config.toml
n_layer = 14
d_model = 256
n_head = 4
n_kv_head = 2
head_dim = 64
d_mlp = 832
vocab_size = 2048
activation = "swiglu"
norm = "rmsnorm"
norm_place = "pre"
norm_eps = 1e-05
positions = "rope"
rope_base = 8930.0
rope_fraction = 1.0
qk_norm = false
attn_scale = 0.125
bias = "none"
tie_embeddings = false
parallel_block = false
init = "uniform"
init_std_qkv = 0.0408
init_std_o = 0.0507
init_std_up = 0.0584
init_std_down = 0.0584
optimizer = "muon_variant"
lr = 0.00888
beta1 = 0.95
weight_decay = 0.0
lr_head = 0.0102
grad_clip = 1.0
warmup_steps = 200
schedule = "wsd"
decay_fraction = 1.0
decay_shape = "linear"
final_lr_fraction = 0.05
batch_tokens = 65536
seq_len = 1024
doc_mask = true
z_loss = 1e-05
train_tokens = 258400000
steps = 3943
dataset = "wikipedia_en"
MLP neurons of a small language model. Each row is named by its layer, matrix (gate and up: input weights) and neuron, and shows model dimensions 32-159. Each number is 200 + 20 x the weight over its row's rms, rounded and kept within 0 to 999. A neuron's up and down rows have the sign that makes its largest values positive.
After each neuron's rows, "fires in" lists the words (lower case) most often at its 100 highest values on Wikipedia text that the model never trained on. A number after a token or word is its count.

L7.gate392,217,187,247,164,217,233,208,171,167,171,196,187,217,223,212,192,209,211,144,215,163,196,174,184,216,192,159,204,186,228,175,207,209,170,207,183,194,187,206,165,192,216,218,192,200,187,197,137,226,204,236,182,174,166,235,201,192,171,195,205,194,190,229,165,197,187,210,238,186,236,193,221,220,195,225,221,192,214,221,194,202,192,210,198,205,203,194,190,208,226,201,185,241,184,200,177,177,206,232,210,217,198,196,242,191,183,208,182,201,174,211,201,223,205,197,213,190,195,193,205,155,186,199,218,208,214,208,206
L7.up392,217,184,242,206,206,213,213,207,188,183,184,170,176,226,191,185,192,220,179,188,215,230,207,201,254,193,200,188,186,197,224,204,200,228,194,213,230,208,182,177,182,229,205,174,195,179,212,183,218,167,210,172,214,224,217,169,167,161,203,206,191,146,180,210,200,178,189,210,201,217,168,219,194,184,178,220,214,200,201,213,212,211,219,190,218,222,218,179,205,198,188,200,216,166,239,209,186,179,222,215,221,210,194,230,184,192,215,194,186,183,185,206,233,212,199,197,192,185,207,209,182,155,196,203,193,223,195,209
fires in: "had" 27, "have" 8, "since" 8, "not" 6, "has" 6

L2.gate669,167,199,185,194,181,225,228,187,187,184,213,213,152,203,183,188,241,224,195,198,198,224,188,201,167,176,206,207,207,206,174,234,226,188,181,248,203,191,200,169,200,158,212,192,197,197,196,217,191,217,205,201,178,175,218,221,217,214,192,200,220,206,168,212,180,193,185,198,172,199,201,224,190,188,179,158,209,181,191,183,197,171,229,201,214,186,193,206,222,233,184,176,204,205,221,207,180,153,190,215,179,181,222,186,179,211,175,229,160,205,203,225,192,164,223,196,179,201,177,230,182,205,217,174,207,203,245,170
L2.up669,157,203,168,185,175,256,169,215,175,201,175,232,172,222,185,193,227,194,202,192,200,212,203,215,200,211,211,179,211,237,197,197,188,209,227,236,207,191,173,217,218,210,199,155,199,183,185,191,200,245,195,170,192,190,178,212,228,191,200,200,208,202,182,184,200,179,172,229,163,192,209,204,227,186,209,188,178,218,193,179,243,196,209,184,239,213,222,199,181,169,206,201,158,194,182,194,226,177,200,205,212,165,213,188,171,194,198,176,187,182,222,226,181,155,211,213,212,167,210,209,192,183,213,179,197,200,191,214
fires in: "she" 31, "he" 13, "of" 10, "her" 5, "khader" 4, "suggest" 4

L2.gate678,209,159,214,233,193,212,198,201,178,204,162,200,186,202,156,191,197,231,194,200,182,215,202,228,172,163,184,224,209,177,173,195,200,206,199,219,209,202,189,219,167,184,204,170,222,182,182,180,190,247,185,220,197,200,231,173,190,222,223,237,206,204,206,189,221,204,234,187,212,206,188,209,170,228,195,225,198,207,174,224,231,189,201,227,205,208,189,186,206,170,203,221,192,210,235,193,186,198,212,212,182,170,173,228,179,196,203,209,214,208,188,210,203,219,167,182,197,198,185,189,176,221,238,188,235,228,155,239
L2.up678,182,212,204,226,202,219,179,185,187,182,213,192,218,214,199,199,180,165,225,179,212,224,196,162,200,193,215,248,213,191,216,195,199,171,169,203,198,150,153,208,211,195,167,202,211,168,216,207,193,201,217,209,191,205,220,223,175,232,189,193,199,202,220,207,205,226,209,184,196,226,204,240,181,201,177,191,208,203,208,257,200,210,200,239,205,229,210,203,194,180,219,232,198,190,204,164,211,182,173,193,264,166,206,184,186,205,177,216,184,219,201,194,195,215,197,210,155,232,178,199,184,163,201,215,173,189,177,180
fires in: "is" 68, "are" 19, "was" 10

L7.gate812,191,218,216,210,210,204,211,217,177,211,202,200,198,190,221,165,229,212,198,238,232,188,208,227,213,200,156,203,186,220,155,188,201,186,193,171,219,217,175,171,173,164,206,190,216,194,187,200,186,205,213,210,182,187,173,188,197,207,198,242,237,223,178,211,188,194,183,209,183,201,182,199,198,216,258,172,206,180,185,199,206,218,193,204,225,201,184,193,243,190,187,174,214,206,191,185,196,187,211,212,204,223,187,210,212,207,140,205,186,200,232,185,197,204,201,232,233,198,221,172,224,251,219,181,164,223,217,201
L7.up812,213,221,182,171,217,182,201,220,165,218,221,246,212,197,187,177,225,219,209,187,202,202,211,187,159,219,222,175,204,188,192,204,193,215,186,189,203,192,186,175,246,183,185,203,184,179,167,184,209,180,212,229,210,215,187,182,212,194,202,231,232,172,200,225,223,207,214,237,204,240,197,175,212,215,210,203,190,171,182,197,250,220,217,193,228,231,213,174,215,169,180,185,192,209,238,207,196,184,186,207,176,162,191,214,226,200,200,185,187,206,219,187,204,251,195,203,205,151,206,191,255,204,209,201,203,184,183,218
fires in: "of" 75, "by" 5, "from" 5

L11.gate273,204,220,202,216,174,214,199,228,210,221,184,174,181,174,224,222,203,178,227,174,221,204,210,217,217,231,213,202,193,212,180,214,212,214,224,165,225,201,221,229,223,218,202,212,204,198,189,194,190,222,217,205,146,214,177,228,191,232,202,212,175,214,193,204,221,208,193,191,205,202,184,186,227,169,191,188,176,213,184,171,201,172,187,168,211,213,174,218,253,209,199,223,207,190,191,184,177,219,228,177,208,221,226,218,235,217,174,199,196,212,153,243,185,209,210,231,216,188,213,199,185,197,214,172,169,208,237,190
L11.up273,223,220,239,194,197,212,194,182,207,229,184,208,205,187,214,165,195,212,219,210,224,221,207,199,195,195,187,212,198,187,167,193,207,182,235,210,199,210,224,186,192,208,190,207,208,187,212,229,207,214,185,163,200,217,180,234,213,220,189,203,223,208,245,203,190,212,205,180,226,199,209,147,214,181,225,186,199,184,194,203,177,223,191,146,205,204,210,163,229,211,174,218,165,204,207,198,205,245,209,225,185,183,202,218,225,197,181,145,165,189,205,192,180,217,184,195,171,240,237,235,205,212,209,171,173,227,218,180
fires in: "of" 16, "her" 11, "in" 11, "can" 8, "for" 6, "final" 4

L10.gate372,221,180,175,183,186,192,183,241,210,199,198,174,225,204,231,161,231,189,193,195,219,179,219,194,205,186,201,224,210,218,204,180,216,209,196,198,215,212,197,199,200,169,215,206,178,198,199,176,199,221,205,182,172,210,228,243,206,225,229,207,181,181,218,174,202,185,183,206,174,192,169,238,203,178,198,162,198,219,184,181,186,192,185,167,197,190,165,202,192,178,200,187,192,187,210,161,181,240,202,212,182,221,174,203,207,162,236,172,181,229,218,189,178,205,213,191,182,179,194,182,209,208,193,173,231,200,169,237
L10.up372,189,223,223,191,202,196,211,200,184,191,218,171,197,200,228,187,191,218,218,187,220,197,205,190,150,173,238,204,255,186,187,206,198,178,194,186,216,235,229,188,210,178,183,187,176,191,171,216,231,218,242,182,191,197,218,177,199,195,230,209,237,233,163,177,217,239,219,211,209,234,198,142,179,239,229,195,211,179,204,194,234,209,189,193,176,166,214,161,189,177,197,234,202,204,251,190,194,201,219,183,182,221,176,198,220,205,223,206,197,207,212,175,212,221,192,169,183,195,210,187,179,211,197,205,236,199,188,184
fires in: "at" 53, "of" 9, "from" 8, "the" 6

L11.gate800,184,211,208,212,224,231,188,222,189,231,199,172,194,236,225,200,209,216,203,233,196,178,202,183,164,189,191,216,171,197,194,213,215,181,191,210,197,163,230,181,198,225,221,201,179,199,205,190,197,221,212,220,225,199,169,206,199,234,239,217,239,208,218,172,181,216,211,200,184,212,194,188,209,217,188,181,208,205,184,207,211,224,204,181,220,199,167,168,214,221,213,211,192,217,200,186,230,219,213,236,165,199,192,212,185,219,202,191,216,203,155,209,213,206,220,189,171,203,222,189,240,186,194,148,206,218,221,228
L11.up800,194,210,169,179,221,221,195,197,225,232,177,201,191,225,200,188,198,196,221,199,198,223,194,196,208,191,222,174,167,183,180,237,208,177,190,165,184,192,219,213,214,211,208,191,235,187,197,204,195,162,209,240,192,240,199,216,180,180,202,204,209,173,217,183,251,209,225,194,200,181,213,230,218,194,193,181,200,182,181,235,221,239,175,207,201,187,221,197,197,213,208,205,199,201,237,204,159,227,190,207,205,211,229,205,179,209,197,161,161,241,204,197,197,195,167,229,207,206,186,183,201,192,194,183,216,212,191,164
fires in: "were" 17, "are" 15, "was" 14, "be" 11, "is" 7, "began" 5

L6.gate474,202,187,230,198,183,197,210,185,198,200,191,228,154,185,207,189,197,208,212,226,205,147,228,200,189,174,211,241,199,227,203,239,210,196,186,234,202,180,259,203,221,206,206,170,213,215,238,214,207,196,187,193,219,240,215,174,171,237,228,233,170,172,210,199,186,182,176,205,222,180,223,168,190,203,207,170,213,186,215,230,198,219,211,217,219,158,164,193,214,179,208,196,172,196,214,205,220,205,206,197,233,208,187,195,220,206,181,216,212,204,225,215,208,217,217,178,210,197,206,179,208,167,181,231,177,209,178,207
L6.up474,197,192,210,184,198,209,207,219,195,226,209,178,192,195,210,191,200,161,213,194,203,188,202,234,235,210,236,174,194,193,217,178,204,199,162,171,175,232,186,172,199,213,218,198,175,209,186,201,195,176,230,244,185,241,225,182,196,206,213,194,195,211,206,198,243,180,204,193,190,189,209,227,220,180,200,179,174,211,211,182,183,196,239,200,219,209,184,203,224,170,190,213,212,215,168,178,218,192,180,222,220,175,183,217,167,202,211,184,185,175,220,217,223,216,159,184,195,204,215,186,207,200,227,209,235,213,212,202
fires in: "and" 27, "was" 12, "were" 11, "as" 8, "had" 6

L10.gate706,197,206,205,163,181,198,182,162,210,215,217,205,205,215,193,188,213,172,185,222,220,219,176,217,183,213,178,202,209,247,190,183,184,225,240,187,216,193,159,192,174,172,192,211,218,158,176,211,174,218,202,224,197,208,213,187,204,201,186,226,213,205,197,197,230,210,221,214,183,212,211,185,173,223,206,202,196,234,176,197,193,216,186,195,220,200,182,205,171,174,159,189,216,164,224,220,145,208,208,225,193,193,195,189,207,229,204,201,200,186,197,202,230,201,178,205,215,189,174,225,191,197,169,232,188,196,195,236
L10.up706,178,230,217,198,208,215,197,187,226,223,187,165,186,214,186,203,217,213,202,196,215,163,195,216,166,182,227,189,225,198,189,191,215,212,225,183,185,208,182,195,211,178,180,192,191,215,187,210,193,206,215,183,192,212,214,233,179,213,175,216,184,183,202,198,217,180,197,222,162,234,207,196,199,182,174,229,236,175,202,194,226,200,222,196,221,204,225,189,187,183,193,186,195,181,221,175,190,185,225,218,205,176,198,196,223,215,190,175,206,198,180,239,218,214,236,217,233,214,166,191,167,190,192,175,187,188,178,194
fires in: "also" 22, "has" 18, "not" 10, "have" 5, "to" 5

L10.gate749,192,182,215,215,210,235,157,206,193,175,192,208,199,199,163,209,182,238,184,192,230,205,157,171,192,196,199,165,206,216,164,196,204,213,227,212,216,202,190,202,221,208,205,223,206,193,217,232,219,197,214,175,158,227,243,165,195,212,188,207,199,202,213,159,235,170,236,181,175,191,237,199,222,208,198,205,186,214,182,171,180,189,193,203,200,166,215,215,205,197,172,231,185,207,184,200,203,189,193,186,184,195,208,225,203,216,238,199,200,206,186,219,203,182,222,187,207,197,193,162,174,185,172,158,216,187,228,225
L10.up749,192,178,195,195,183,190,211,196,181,218,192,187,205,222,185,185,199,187,223,217,182,201,215,168,239,216,218,219,220,191,200,212,221,186,220,187,174,195,181,168,202,209,222,224,207,241,215,219,202,219,202,230,212,239,209,191,218,173,177,185,186,211,202,207,173,172,210,209,213,215,187,191,156,195,216,209,230,210,180,214,236,168,200,208,183,224,196,204,227,180,238,193,206,230,152,166,186,223,206,228,194,209,227,216,192,263,212,173,190,216,226,217,226,182,169,180,198,168,174,169,193,211,197,208,218,221,229,232
fires in: "who" 52, "and" 11, "was" 9, "is" 5

L9.gate471,195,194,193,201,170,207,192,220,210,221,227,220,196,200,174,174,239,173,172,185,202,225,195,216,196,204,234,216,187,201,184,225,208,173,223,190,218,207,229,194,226,207,197,200,175,191,209,218,173,221,221,205,201,204,199,185,203,215,166,210,181,222,212,184,193,173,195,176,233,216,192,210,228,171,222,194,199,208,193,232,210,205,192,130,169,215,209,204,204,200,168,226,176,195,170,172,236,177,181,199,180,171,188,197,192,197,203,184,193,176,185,206,208,157,185,219,213,211,173,203,184,210,196,202,213,187,205,194
L9.up471,177,170,226,219,155,197,218,197,179,230,207,196,228,211,217,199,215,184,169,214,214,215,179,200,209,187,200,208,182,176,177,187,188,243,212,213,185,196,202,185,203,207,240,230,209,183,187,191,213,190,203,219,184,226,187,200,227,208,180,205,225,188,179,208,227,192,175,212,206,221,207,172,199,197,168,155,189,195,220,240,177,194,176,203,198,200,234,177,178,173,193,202,236,215,222,226,189,187,220,244,167,234,210,208,193,229,222,194,208,248,207,223,228,169,157,203,200,213,201,214,216,206,213,164,228,210,214,221
fires in: "they" 36, "which" 15, "who" 14, "and" 11

L4.gate250,169,205,206,223,201,224,211,215,214,224,191,209,218,196,217,133,187,161,221,207,205,199,210,181,175,218,221,229,193,214,197,184,200,197,223,164,210,229,216,232,199,172,188,207,204,195,198,193,215,193,194,205,162,182,196,198,183,221,209,200,208,221,205,196,226,201,169,187,220,226,219,184,188,227,220,192,207,191,239,198,198,197,221,200,217,192,180,178,218,235,220,183,192,246,227,193,174,205,227,223,192,172,191,231,200,192,207,202,204,190,191,147,199,230,178,203,186,220,194,167,231,210,191,204,195,210,189,228
L4.up250,201,208,192,205,201,196,209,164,196,258,192,190,229,192,205,215,184,181,188,210,222,204,234,194,195,199,176,205,214,172,204,185,197,205,192,166,204,221,212,202,183,186,193,195,207,188,146,197,182,161,187,205,200,168,181,175,209,166,161,234,230,220,189,178,219,163,202,190,178,209,227,236,211,234,198,204,212,174,215,164,216,199,199,220,172,187,200,113,195,190,218,213,182,208,198,176,174,220,198,203,199,158,204,218,197,195,215,201,209,224,188,170,182,191,161,169,203,179,183,194,164,219,195,212,232,211,179,201
fires in: "of" 75, "in" 9, "for" 7, "on" 4